Part of a small language model's weights.
Size: 11 layers, 19.4M parameters.
Architecture: RMSNorm before each block, rotary positions, no biases in attention or MLP, tied embeddings.
MLP neurons of a small language model. Each row is named by its layer, matrix (gate and up: input weights) and neuron, and shows model dimensions 96-191. Each number is 50 + 12 x the weight over its row's rms, rounded and kept within 0 to 99. A neuron's up and down rows have the sign that makes its largest values positive.
After each neuron's rows, "fires in" lists the words (lower case) most often at its 100 highest values on Wikipedia text that the model never trained on.

L3.gate8:20 48 37 62 72 59 48 57 38 49 73 35 49 41 68 64 12 63 42 51 49 63 72 51 54 56 50 34 54 59 67 45 44 51 43 45 53 69 55 53 36 56 66 74 43 41 44 60 36 34 45 66 47 32 62 76 61 60 38 64 27 76 37 52 47 68 26 36 40 42 50 51 34 62 58 60 63 53 50 68 40 41 56 40 49 46 44 52 66 59 67 44 61 35 40 56
L3.up8:55 35 36 48 56 28 23 65 46 49 35 76 36 54 36 60 65 61 47 40 55 41 56 49 54 56 41 50 48 75 83 59 43 42 44 52 67 34 35 58 60 42 47 41 65 37 52 57 39 64 38 30 71 59 51 44 59 56 50 44 53 54 58 55 46 50 46 60 65 43 62 40 56 48 58 38 41 36 50 61 51 55 39 56 46 58 42 53 49 54 67 58 64 52 39 69
fires in: "of", "from"

L8.gate677:41 64 36 73 28 52 64 27 61 60 60 42 67 41 57 53 50 55 31 39 45 47 62 36 53 53 49 69 76 20 52 29 55 53 32 54 49 52 49 69 48 40 49 45 57 52 62 61 70 62 39 71 58 54 40 51 47 44 42 51 46 71 35 53 65 44 46 64 40 57 44 82 47 53 49 49 46 45 42 64 84 78 34 51 51 49 42 47 49 50 57 49 58 76 57 43
L8.up677:40 51 79 47 27 68 49 65 49 62 68 53 62 47 65 47 44 50 60 54 44 52 50 42 58 60 56 65 55 44 52 61 35 55 60 28 66 28 39 53 57 41 63 35 49 56 47 49 53 39 55 56 70 31 78 65 50 50 60 27 56 34 28 41 69 50 58 57 54 60 41 75 56 60 68 42 32 44 51 58 64 36 38 47 58 38 51 54 29 38 69 57 66 39 35 40
fires in: "to", "after", "serving", "had"

L3.gate741:65 52 42 67 26 28 48 38 72 46 56 54 53 46 55 40 54 56 33 46 52 66 68 69 42 64 56 57 30 63 46 47 58 53 60 47 63 32 45 36 46 51 47 74 67 28 35 80 35 25 46 46 54 44 65 64 55 33 45 44 45 67 55 61 60 46 55 54 54 37 64 44 46 41 61 53 73 39 52 30 69 57 69 47 62 51 46 54 50 50 42 44 46 45 65 50
L3.up741:37 25 73 29 48 42 39 24 71 57 61 58 62 55 63 50 43 43 37 42 51 40 51 38 32 68 54 56 55 45 52 62 60 43 46 42 63 58 76 56 38 73 42 48 35 59 60 64 53 53 39 31 68 38 35 48 57 23 60 62 45 52 61 40 37 54 29 37 67 54 47 67 43 63 38 48 48 40 48 59 29 55 43 58 51 44 58 55 51 51 70 46 47 63 50 33
fires in: "he", "him", "himself"

L3.gate56:46 63 57 50 68 51 28 36 52 45 33 49 43 63 28 45 49 66 41 38 54 60 41 50 38 55 51 63 30 74 60 60 55 64 34 63 35 49 50 19 33 47 65 41 63 68 53 75 76 38 64 66 68 56 53 67 45 50 41 54 63 56 49 39 58 24 42 32 66 37 47 56 58 43 65 59 31 46 30 50 44 34 66 34 44 41 55 54 57 45 60 47 36 40 17 65
L3.up56:43 59 48 78 61 60 46 48 35 39 60 57 51 56 64 41 45 60 47 41 63 38 52 53 51 32 54 58 70 53 36 57 62 50 54 30 35 37 43 28 56 44 55 57 28 35 54 40 49 51 67 62 65 45 60 58 39 68 40 57 53 44 60 63 69 42 55 56 57 30 56 66 37 36 50 63 71 43 53 53 50 58 52 74 65 24 57 37 30 39 35 50 73 66 45 42
fires in: "war", "year", "season", "time", "months", "years"

L7.gate714:48 64 47 36 45 43 56 42 26 62 48 41 32 56 71 37 47 76 53 53 42 55 56 43 46 78 60 36 62 58 46 44 49 39 57 41 59 41 54 43 44 54 69 44 58 49 57 65 65 33 45 43 68 58 44 59 48 46 35 56 40 51 57 59 51 56 37 64 52 33 59 36 43 28 31 41 48 44 44 52 40 59 33 34 30 42 59 57 72 36 69 51 47 35 53 36
L7.up714:44 60 54 38 54 39 58 38 54 62 47 73 72 29 56 61 44 53 53 66 60 60 59 61 47 57 57 60 28 55 29 43 39 49 59 55 32 46 44 44 41 35 52 40 61 49 43 43 52 54 43 40 46 54 49 50 41 49 39 57 48 46 36 46 65 38 50 64 45 47 78 67 59 41 42 41 54 48 56 52 42 66 33 49 45 57 47 52 48 49 68 46 42 36 50 30
fires in: "her", "his", "him"

L3.gate250:57 33 45 35 57 31 62 54 55 62 39 64 54 71 58 72 67 48 36 56 50 53 48 43 54 56 68 62 39 50 51 40 46 51 40 39 59 59 36 59 65 42 37 57 65 57 51 42 63 49 63 44 48 29 55 47 49 53 19 52 45 64 60 45 46 55 33 35 59 48 47 31 64 55 44 54 42 62 44 51 37 45 45 43 52 55 42 62 76 40 37 57 34 53 72 56
L3.up250:55 43 44 51 47 49 54 49 54 41 59 40 59 64 53 56 31 55 49 31 56 41 60 72 26 46 58 46 50 80 43 46 54 39 65 60 48 64 56 58 74 77 44 51 41 66 60 49 38 35 47 40 28 60 67 48 41 50 54 43 41 67 57 57 37 48 48 54 55 48 57 50 44 44 68 26 47 51 37 55 40 60 44 35 49 51 37 47 61 21 40 53 28 47 51 63
fires in: "and", "all", "quarterfinals", "most", "ranking"

L6.gate318:46 42 41 50 71 43 54 34 50 51 35 47 44 26 37 59 12 40 32 35 56 47 41 43 69 44 64 62 38 57 57 38 28 68 48 74 63 63 60 41 49 71 60 48 69 70 23 55 60 42 39 63 24 75 45 52 32 33 48 47 35 55 50 27 39 62 55 47 50 41 46 44 39 49 51 58 41 48 50 64 60 53 51 40 67 60 63 49 60 45 57 34 51 35 49 42
L6.up318:55 46 49 44 51 55 55 69 52 46 43 47 61 42 46 64 49 41 39 36 55 65 49 45 46 64 44 63 29 27 51 52 59 75 51 40 65 47 49 37 58 45 73 38 62 38 33 34 51 66 58 52 40 56 41 41 40 36 58 59 54 43 45 49 39 35 52 54 58 55 58 54 35 57 76 51 32 33 47 63 56 26 74 52 36 68 48 55 54 50 60 33 49 41 53 43
fires in: "the", "s", "and", "median"

L7.gate625:57 53 62 53 70 57 52 34 51 56 53 49 60 51 78 44 59 55 50 40 36 55 34 62 44 68 62 57 62 60 57 48 45 37 24 37 45 67 72 42 70 65 55 70 52 45 47 46 62 43 68 74 31 35 39 48 59 61 36 22 54 68 48 24 58 45 53 33 45 47 33 44 52 60 35 63 50 62 40 38 48 57 50 66 65 56 29 30 57 43 38 57 36 49 60 49
L7.up625:58 17 62 56 64 40 52 51 47 49 41 49 79 45 49 41 55 38 62 47 52 63 40 64 63 66 67 38 35 81 71 42 35 57 73 28 54 69 53 41 46 48 49 52 48 52 71 42 48 33 46 55 48 57 50 61 56 53 40 69 48 65 65 69 62 45 53 38 48 75 38 78 42 39 56 61 43 66 61 60 54 64 37 53 47 59 67 65 73 45 39 47 40 57 40 68
fires in: "and", "has", "show"

L8.gate246:50 60 64 68 64 33 79 46 43 55 50 39 47 50 71 48 34 68 52 36 31 66 40 47 63 72 47 35 69 42 38 50 46 53 51 35 49 59 38 38 54 48 49 59 40 49 37 58 49 38 47 60 56 56 37 67 27 53 64 58 44 59 47 47 75 36 47 36 61 26 57 54 66 51 43 57 30 72 43 51 32 58 28 56 52 33 52 55 56 44 48 31 59 64 32 71
L8.up246:51 56 48 43 29 51 66 54 79 52 31 68 47 35 30 38 42 74 36 41 30 47 45 42 25 52 55 40 61 59 34 53 50 45 58 71 47 36 48 31 51 38 35 73 54 43 46 58 59 48 43 58 32 30 58 39 40 56 75 61 63 46 56 50 36 53 51 38 57 42 34 66 23 39 39 66 52 44 41 42 38 76 59 54 50 73 34 60 45 21 50 53 70 47 52 49
fires in: "with", "made", "after", "out", "despite", "to"

L3.gate709:59 70 49 57 22 53 66 31 34 58 29 49 80 52 50 61 63 59 34 45 52 68 51 51 50 59 63 56 38 45 45 48 61 66 65 38 54 45 64 38 38 67 41 35 52 29 38 59 54 44 37 38 64 40 59 53 37 59 60 43 44 52 44 50 59 52 48 53 40 38 57 25 55 65 47 71 77 59 45 42 30 72 48 43 43 29 40 49 41 48 50 44 66 47 57 52
L3.up709:71 45 43 31 34 56 46 36 68 52 41 50 48 57 32 36 68 54 53 59 43 69 51 38 46 52 48 41 35 55 28 29 56 58 51 45 58 41 70 33 39 67 53 30 52 45 33 67 59 51 45 34 61 40 34 35 64 35 56 32 43 58 46 42 36 50 64 64 52 29 59 42 54 55 70 62 53 49 46 53 35 51 49 66 45 53 54 65 42 53 54 48 55 59 57 65
fires in: "when", "while", "after", "and"

L6.gate487:37 61 63 49 70 39 42 55 42 60 72 46 81 68 46 47 39 55 33 35 39 41 63 54 49 60 62 38 48 68 45 34 41 56 22 43 38 37 35 34 60 42 28 51 46 38 55 29 59 60 49 59 40 51 37 64 52 46 51 68 39 64 48 43 26 60 48 45 62 50 49 48 48 31 53 32 63 62 57 49 52 36 51 55 45 46 53 46 47 70 32 62 51 60 56 62
L6.up487:54 60 52 58 62 66 60 54 33 63 39 50 47 60 42 55 63 65 63 77 14 57 43 47 37 54 39 55 65 49 39 68 48 56 66 45 56 51 55 27 72 57 68 41 35 41 59 58 60 49 60 44 40 64 38 39 45 49 51 48 43 51 62 53 60 49 41 29 60 42 75 78 57 64 66 45 39 51 64 68 59 56 48 52 36 44 48 57 42 51 45 52 62 53 55 44
fires in: "had", "have", "w", "only", "not"

L3.gate249:59 45 41 51 41 47 55 49 42 49 58 36 64 66 59 53 41 63 53 36 42 64 35 69 52 51 33 65 49 45 58 62 42 76 44 52 66 66 45 43 73 63 44 58 65 44 52 51 65 52 55 56 57 52 27 44 55 38 67 64 48 61 40 67 66 46 67 73 38 33 53 43 69 54 45 59 43 70 50 60 39 53 50 52 50 56 41 59 76 43 37 33 59 52 32 45
L3.up249:24 51 62 44 42 52 47 59 52 51 36 42 51 59 41 28 55 41 65 63 60 37 51 62 55 55 45 63 34 45 63 47 59 40 44 52 37 45 51 44 56 67 63 58 53 72 50 50 70 76 43 67 47 64 60 66 48 36 55 40 62 41 64 26 54 26 55 26 64 40 34 52 52 42 40 57 39 57 43 52 38 57 48 35 56 33 72 39 31 45 44 57 62 39 59 46
fires in: "took", "put", "taken", "take", "prevent", "taking"

L8.gate728:37 65 46 54 37 49 47 47 63 35 38 41 27 58 68 59 68 46 45 49 38 39 42 31 57 33 60 51 61 67 38 55 42 50 52 47 75 57 35 60 71 41 28 48 47 55 52 66 57 37 63 35 48 67 59 50 55 44 57 30 48 54 64 46 54 68 33 45 35 31 78 57 52 48 61 53 48 57 43 66 65 50 40 42 62 50 72 40 37 50 49 38 61 74 45 35
L8.up728:64 43 30 45 26 54 85 35 39 50 54 55 41 52 74 48 39 58 49 26 44 43 55 37 52 54 64 50 49 67 52 49 39 52 48 43 56 51 31 42 70 24 63 54 42 35 57 67 66 46 52 65 27 46 66 42 54 54 33 69 62 51 48 56 52 74 60 57 75 44 48 43 53 69 39 46 33 44 41 38 57 57 59 70 58 65 58 53 36 48 53 54 35 61 34 56
fires in: "at", "for"

L6.gate230:60 72 54 42 61 73 44 48 46 55 54 61 46 50 49 36 57 48 34 49 52 43 63 49 39 53 66 61 37 83 51 37 56 34 57 50 43 39 33 61 62 68 56 57 59 47 57 43 51 45 47 44 62 66 70 61 54 51 57 63 39 48 22 54 62 53 48 72 55 39 39 69 60 49 67 59 57 63 35 53 56 79 60 67 59 51 64 37 72 64 57 36 36 70 47 45
L6.up230:56 58 46 47 57 53 34 38 54 39 37 60 59 38 72 51 38 50 48 51 61 33 35 54 40 55 53 43 48 53 43 62 58 53 44 64 39 63 66 37 70 28 54 45 49 76 59 65 46 39 49 75 54 65 45 60 37 69 52 48 35 55 55 40 64 31 64 61 60 36 53 37 65 43 53 54 67 25 29 34 54 40 53 72 38 68 52 43 59 64 53 71 38 49 50 51
fires in: "time", "century", "1960s", "1970s", "years", "early"

L6.gate610:59 35 53 56 34 58 34 52 57 53 52 33 59 45 29 70 39 49 42 69 39 62 64 68 53 52 50 36 49 60 53 61 48 55 64 41 56 34 46 47 64 63 54 37 38 41 62 35 52 53 50 78 53 50 48 59 43 48 37 56 59 59 48 38 53 58 23 50 52 52 32 59 40 36 34 37 85 47 66 45 78 35 39 34 41 36 62 24 49 61 63 45 40 48 34 59
L6.up610:36 39 64 46 49 57 55 23 67 62 26 43 44 53 34 46 61 62 55 78 46 47 34 56 50 52 46 30 54 36 38 47 69 49 46 33 50 48 51 32 57 71 54 53 58 53 60 34 53 69 44 60 67 47 68 40 49 47 46 53 53 50 52 42 59 40 33 46 78 32 68 66 40 49 51 48 44 49 55 54 69 65 62 46 56 60 58 57 37 46 66 34 57 38 49 51
fires in: "and", "the", "died", "million", "to", "that"

L3.gate511:31 56 59 58 48 57 36 44 47 62 67 41 51 42 48 45 62 49 34 30 61 63 60 67 73 75 50 45 21 56 47 41 64 43 48 79 41 46 39 43 56 32 41 43 74 49 60 45 60 57 76 52 51 62 59 59 29 49 39 37 41 60 33 53 70 27 39 40 30 22 51 30 75 36 40 53 67 62 39 52 76 55 31 42 46 48 27 31 50 74 50 58 36 63 40 59
L3.up511:53 39 50 44 78 40 47 44 27 72 73 73 48 62 63 62 54 60 44 49 30 56 50 62 70 57 51 42 32 39 51 51 38 38 65 48 50 64 58 35 50 40 58 42 22 49 46 51 64 50 40 77 52 48 69 66 46 65 34 38 41 61 46 38 48 41 53 49 46 69 59 50 40 47 52 63 61 46 61 70 45 61 50 63 38 49 54 32 32 64 63 49 20 53 59 54
fires in: "she", "he", "her", "sheet"

L3.gate679:36 54 61 67 63 48 39 45 36 36 47 33 65 40 49 48 63 58 43 58 71 74 42 54 59 68 44 62 36 61 52 48 44 63 45 55 55 53 60 48 53 47 45 59 55 62 47 43 62 45 44 45 55 34 47 48 63 59 44 49 49 45 50 50 60 48 38 61 37 52 19 74 49 60 51 40 65 45 74 40 61 42 33 39 80 51 32 59 51 59 35 30 46 61 27 47
L3.up679:73 50 37 54 48 47 40 38 47 53 32 65 62 31 60 49 60 60 55 21 58 45 44 64 51 48 51 52 33 54 46 68 51 68 34 56 37 47 66 41 34 46 61 63 46 51 59 58 69 41 50 57 73 48 74 38 58 61 47 51 52 47 58 54 53 55 53 47 47 36 68 49 54 60 29 64 36 61 40 40 45 40 40 31 47 38 49 50 47 39 45 32 43 46 27 46
fires in: "her", "during", "his", "the"

L3.gate644:50 61 52 59 61 33 46 53 41 43 45 42 68 45 66 71 55 52 27 48 41 40 66 47 33 70 60 38 53 67 70 45 33 63 22 28 48 51 38 71 56 64 66 44 44 44 56 29 50 36 55 48 50 53 56 54 41 75 69 62 33 63 43 48 39 65 36 68 45 58 24 56 29 56 50 35 70 41 46 55 58 37 58 54 61 54 50 47 49 57 43 44 63 47 52 52
L3.up644:68 54 49 54 65 41 61 63 45 40 34 36 37 47 38 47 53 59 49 48 46 45 49 53 57 51 47 54 65 67 45 48 26 60 37 41 53 31 38 62 66 52 70 50 46 36 59 43 57 45 47 55 35 62 62 51 47 60 65 59 38 44 75 54 56 59 54 78 58 65 36 44 46 42 61 36 40 59 43 50 30 63 55 65 61 61 59 46 61 64 56 69 56 66 51 59
fires in: "other", "at", "of", "norberg", "apps", "schulz"

L6.gate82:69 56 40 60 31 43 53 62 53 52 51 36 42 42 57 47 57 60 54 58 50 40 50 39 39 41 43 57 34 48 47 63 30 67 29 58 36 70 56 54 60 51 44 62 51 58 63 62 54 31 42 56 52 36 41 64 54 43 74 40 55 54 41 55 36 74 42 36 48 41 61 57 61 73 38 57 62 67 62 42 42 60 64 46 42 42 34 56 55 47 20 73 51 64 61 42
L6.up82:48 68 50 72 24 49 49 43 72 46 49 67 43 55 45 46 50 33 49 45 68 39 38 62 40 33 56 38 26 58 53 48 55 65 42 68 49 64 53 46 23 56 55 75 37 23 54 45 35 69 60 51 48 49 40 73 53 47 52 42 67 54 40 52 34 44 66 54 68 64 50 35 36 62 45 44 66 66 47 66 54 65 42 51 39 71 57 30 60 52 51 43 71 30 46 38
fires in: "of"

L6.gate343:53 62 51 36 49 41 59 39 32 36 51 20 33 56 56 46 43 60 31 59 33 54 48 32 68 51 83 45 31 39 71 64 32 48 41 48 58 57 71 50 56 47 40 75 52 53 45 52 38 54 48 67 44 47 66 64 64 78 49 34 39 49 42 53 47 26 42 40 49 51 56 30 51 60 63 38 53 39 65 50 29 66 53 34 42 71 39 44 51 50 42 22 43 57 57 37
L6.up343:37 53 54 53 54 46 43 46 64 71 48 51 57 41 34 59 55 60 57 36 42 45 59 52 44 53 66 37 50 59 47 43 67 58 52 53 35 45 34 64 41 51 46 51 68 36 51 64 45 58 51 33 72 32 63 51 27 54 53 52 39 53 24 50 45 51 49 65 33 53 50 40 46 39 57 70 49 31 67 65 37 44 42 55 54 50 62 37 64 37 50 44 46 38 64 16
fires in: "her", "him", "sons", "mother", "other", "son"

L6.gate296:42 49 37 46 56 73 51 54 43 59 47 49 45 57 50 81 52 52 64 64 59 30 65 41 65 42 46 26 39 76 49 50 43 41 39 35 51 35 51 43 53 52 44 62 47 38 64 39 69 41 65 57 55 30 36 45 62 63 63 57 27 67 25 74 30 57 63 30 50 57 84 49 69 69 48 69 55 37 46 52 46 54 48 61 60 68 76 21 55 27 40 38 49 49 54 54
L6.up296:53 81 64 53 38 63 42 53 45 39 66 31 50 67 55 49 52 52 48 62 47 50 50 50 44 48 44 32 70 58 49 73 29 59 34 50 50 50 56 33 66 57 70 29 63 47 64 36 51 46 59 40 70 36 65 27 68 49 45 61 46 40 66 51 61 34 53 51 74 56 57 68 55 47 54 40 68 59 41 63 52 40 47 33 62 50 48 51 43 52 52 65 41 43 33 61
fires in: "it", "records", "radio", "highway", "its"

L7.gate282:58 71 30 60 49 66 41 66 58 51 48 60 66 83 57 50 43 59 63 41 51 47 32 59 33 55 58 38 42 65 47 50 48 51 60 47 66 62 56 42 57 69 38 71 45 64 51 38 56 42 33 67 64 72 53 44 43 41 38 34 44 37 52 39 49 43 50 43 47 45 45 63 40 67 40 47 90 58 40 60 49 54 45 64 65 49 51 46 38 57 41 43 58 51 56 40
L7.up282:31 34 58 41 74 45 62 69 64 30 42 41 41 27 35 49 60 45 63 45 56 62 40 38 72 61 41 51 42 59 29 44 25 33 52 41 43 32 41 47 56 54 48 64 54 49 53 63 42 37 50 23 65 74 46 58 49 39 59 61 50 60 37 55 59 45 45 56 44 34 41 35 45 48 55 48 56 39 61 54 42 54 56 37 27 57 61 38 54 47 66 26 62 26 51 56
fires in: "and", "when", "where", "until"

L3.gate601:53 27 43 47 28 59 56 50 33 71 45 43 49 52 78 46 46 58 44 65 51 81 53 44 50 44 38 43 53 53 52 30 54 40 51 39 68 53 40 54 50 67 39 65 54 65 57 54 43 31 45 37 40 75 72 53 51 44 59 51 45 50 38 31 40 53 50 32 39 25 38 60 51 51 69 38 42 70 33 43 55 45 46 54 33 40 49 57 31 56 45 38 50 46 50 50
L3.up601:63 38 57 64 56 57 26 41 43 57 36 44 52 52 41 57 51 45 56 54 66 58 49 50 42 38 44 65 59 66 42 43 33 43 51 38 39 31 49 65 30 56 50 46 42 41 47 41 45 53 34 53 58 35 56 56 36 48 26 41 52 69 38 45 62 65 52 37 51 58 51 49 55 40 65 46 28 55 32 68 67 56 61 54 53 73 48 56 49 58 61 45 40 51 32 35
fires in: "of", "nationality", "from", "national"

L3.gate216:21 63 25 43 33 60 45 45 47 63 51 48 45 48 54 44 44 62 45 59 46 66 67 54 39 79 49 46 27 56 62 42 39 65 50 36 60 54 49 39 29 60 76 70 52 55 26 69 63 66 49 59 72 52 53 50 37 42 26 66 43 49 62 30 58 66 38 30 40 62 53 54 67 53 40 56 48 57 51 42 44 50 61 63 36 50 49 52 63 82 32 72 39 46 62 44
L3.up216:25 58 33 53 52 56 81 50 41 41 39 61 53 44 48 63 62 58 57 39 55 41 51 73 66 44 48 31 35 55 62 51 44 50 39 40 61 76 52 47 50 51 51 66 42 40 50 73 54 69 50 63 57 57 45 60 49 49 36 57 60 41 48 38 60 56 52 27 29 91 39 36 36 66 62 40 51 73 62 57 30 58 72 48 39 35 53 44 41 57 16 48 65 39 50 73
fires in: "he", "have", "hear", "she"

L6.gate542:41 38 35 49 62 26 53 55 51 64 60 58 69 44 41 59 49 45 40 46 41 68 63 59 56 50 49 52 66 42 72 55 40 66 48 46 45 56 65 37 34 55 48 43 39 53 42 63 32 38 39 85 60 58 59 66 40 51 37 47 63 63 68 61 48 60 38 48 33 70 65 51 52 37 38 66 48 61 69 52 48 41 62 24 57 46 33 52 32 43 47 36 40 44 51 48
L6.up542:69 33 53 34 59 59 44 52 37 49 41 41 51 52 69 63 50 51 42 69 43 24 44 42 69 72 45 60 36 49 60 43 28 49 53 49 66 48 62 34 54 52 23 44 52 55 41 33 30 44 22 54 34 64 74 62 48 60 38 57 55 37 47 69 56 52 24 51 42 61 37 46 35 31 48 61 63 55 61 63 57 45 64 65 58 57 55 33 59 55 72 45 54 46 55 47
fires in: "and"

L3.gate215:41 22 62 53 44 57 54 38 60 48 46 47 66 47 56 70 58 65 48 52 31 55 51 61 60 68 45 57 55 61 56 77 32 33 42 38 51 44 61 44 59 52 40 54 50 50 62 40 41 41 47 60 42 61 54 54 38 53 52 55 33 55 34 53 60 67 61 38 49 55 45 66 54 38 37 41 38 75 58 39 59 68 71 50 34 61 41 55 46 67 36 60 34 44 34 26
L3.up215:54 24 38 60 53 65 39 63 49 46 58 43 57 53 53 40 44 42 35 36 65 39 68 34 71 49 72 36 48 45 57 58 50 40 69 65 46 26 43 39 65 65 52 42 45 34 40 71 40 43 45 66 46 40 66 55 67 31 47 47 61 51 62 69 49 47 74 66 30 41 70 34 54 51 52 45 40 51 79 57 54 45 26 76 35 59 47 64 33 53 37 51 53 34 38 48
fires in: "county", "hold", "district", "for", "taichung", "congressional"

L3.gate194:54 52 42 38 32 69 29 72 45 48 44 50 46 54 31 73 47 64 39 49 37 45 45 24 28 71 52 56 21 68 71 68 68 42 65 67 55 43 79 58 68 52 53 63 36 32 43 53 73 69 49 38 36 55 73 53 57 30 52 43 39 33 46 51 87 65 27 42 24 34 47 54 45 61 39 48 78 63 55 52 35 60 41 45 55 46 41 60 45 32 44 54 31 63 59 27
L3.up194:49 58 30 53 22 51 61 29 35 61 45 51 54 67 62 45 36 53 44 44 57 57 37 33 58 50 28 72 30 54 67 27 71 51 29 56 38 53 52 45 33 49 68 54 40 65 64 49 52 42 40 57 66 71 50 62 45 66 61 53 66 60 57 55 47 42 51 59 59 32 58 26 57 55 58 36 40 49 52 80 32 77 53 49 46 46 42 23 54 49 47 56 49 50 57 33
fires in: "and", "photography", "on"

L3.gate500:41 72 47 66 53 44 56 54 44 51 47 35 51 42 55 47 39 64 45 47 51 32 68 47 28 58 42 68 36 43 45 37 53 59 52 61 47 40 42 44 68 52 37 66 71 42 76 29 75 25 51 50 70 42 69 54 42 46 54 55 50 74 40 36 60 42 41 47 36 64 58 50 51 42 63 71 76 39 51 55 64 71 33 57 40 54 59 38 48 55 56 43 43 56 61 61
L3.up500:65 60 67 43 50 67 37 53 57 35 23 39 26 41 34 47 51 36 67 41 38 31 53 51 64 63 50 33 47 38 41 39 40 76 48 44 69 59 65 35 65 61 66 25 38 59 63 44 59 34 38 42 58 43 45 74 47 59 40 61 43 47 44 43 44 46 37 66 54 69 61 73 59 62 73 68 50 32 46 47 32 55 33 45 20 75 50 41 46 47 42 60 59 40 67 40
fires in: "into", "in", "to"

L3.gate528:53 43 50 39 41 52 32 64 61 48 59 42 72 65 56 81 59 55 41 43 58 50 59 32 34 57 43 57 41 54 35 64 63 78 56 57 62 36 34 56 63 53 58 43 37 61 51 40 71 50 64 48 62 52 70 69 30 64 49 55 54 52 37 23 79 51 48 57 19 39 40 53 59 43 36 67 59 48 76 61 62 54 46 48 41 36 65 54 37 53 38 46 58 60 43 42
L3.up528:28 37 60 46 48 26 47 47 51 42 51 49 71 61 62 47 63 44 57 42 72 54 67 56 47 46 58 43 58 41 46 59 56 47 67 38 33 27 42 60 59 43 44 52 49 36 37 36 61 52 61 63 43 40 63 84 34 43 48 56 46 60 53 42 51 63 53 37 50 61 55 35 30 65 34 66 55 40 66 58 49 51 45 48 59 52 72 26 33 49 40 47 51 49 54 22
fires in: "for", "with", "against"

L3.gate646:57 59 15 59 57 68 45 58 47 53 43 39 70 70 61 49 55 60 26 49 44 48 62 35 46 47 55 60 31 56 51 65 54 70 65 57 59 39 64 64 43 51 42 44 47 77 63 43 53 48 42 28 64 62 49 50 32 49 32 53 34 50 49 35 54 63 42 40 59 42 28 44 56 35 35 44 43 38 55 40 43 23 26 43 53 48 59 63 40 28 44 72 50 54 33 22
L3.up646:62 51 43 58 60 56 55 42 77 67 55 49 61 72 36 52 63 43 15 34 57 39 41 62 47 71 53 38 41 44 59 55 58 54 42 47 48 56 70 45 59 38 61 29 54 50 52 60 69 57 37 57 48 64 66 55 55 58 30 63 38 48 48 28 54 59 42 65 46 80 11 76 59 39 66 16 47 69 38 36 42 44 70 54 69 60 46 62 46 60 47 64 68 67 43 32
fires in: "of", "university", "out", "at", "in", "from"

L6.gate310:48 71 47 64 68 31 80 63 47 37 56 70 58 46 42 60 43 48 54 25 72 52 44 50 72 53 46 40 42 51 67 51 52 68 26 57 43 66 51 41 45 59 47 55 66 79 43 72 42 57 42 54 52 85 43 83 42 52 44 53 37 43 42 32 65 46 36 34 40 60 56 47 38 73 45 53 68 37 40 59 58 52 48 65 67 60 42 38 83 38 54 57 46 55 64 80
L6.up310:41 35 28 52 53 44 60 21 40 57 68 52 76 58 42 48 42 74 58 55 67 44 33 36 46 77 48 39 55 53 45 65 81 44 37 59 65 65 48 49 49 59 49 53 51 51 48 54 30 48 43 41 72 52 54 56 29 55 38 34 36 50 68 53 47 45 54 48 51 49 57 42 37 39 38 68 53 61 47 59 46 56 72 61 48 64 44 56 84 36 29 65 36 59 48 78
fires in: "one", "a", "each", "two", "large"

L3.gate405:65 44 42 58 42 56 52 41 68 74 70 29 43 47 59 52 45 58 41 47 46 53 55 58 33 56 40 86 31 53 63 60 28 59 21 41 51 35 36 39 42 60 20 49 67 66 42 63 48 49 64 73 55 47 57 36 69 55 64 62 51 58 53 24 58 53 45 52 41 34 41 52 56 65 42 50 56 47 42 73 54 35 61 38 42 35 60 50 35 72 58 43 52 45 33 39
L3.up405:62 53 49 46 51 31 53 28 62 64 54 70 38 55 39 43 55 48 39 52 63 58 50 46 47 52 61 61 40 48 34 44 49 56 49 44 51 62 44 59 39 68 70 43 63 61 70 40 49 40 53 66 59 27 66 77 49 27 53 64 47 49 36 50 43 63 47 42 50 44 63 66 50 63 38 43 59 52 65 56 22 57 63 64 31 59 51 23 33 56 37 28 75 21 44 72
fires in: "of", "from"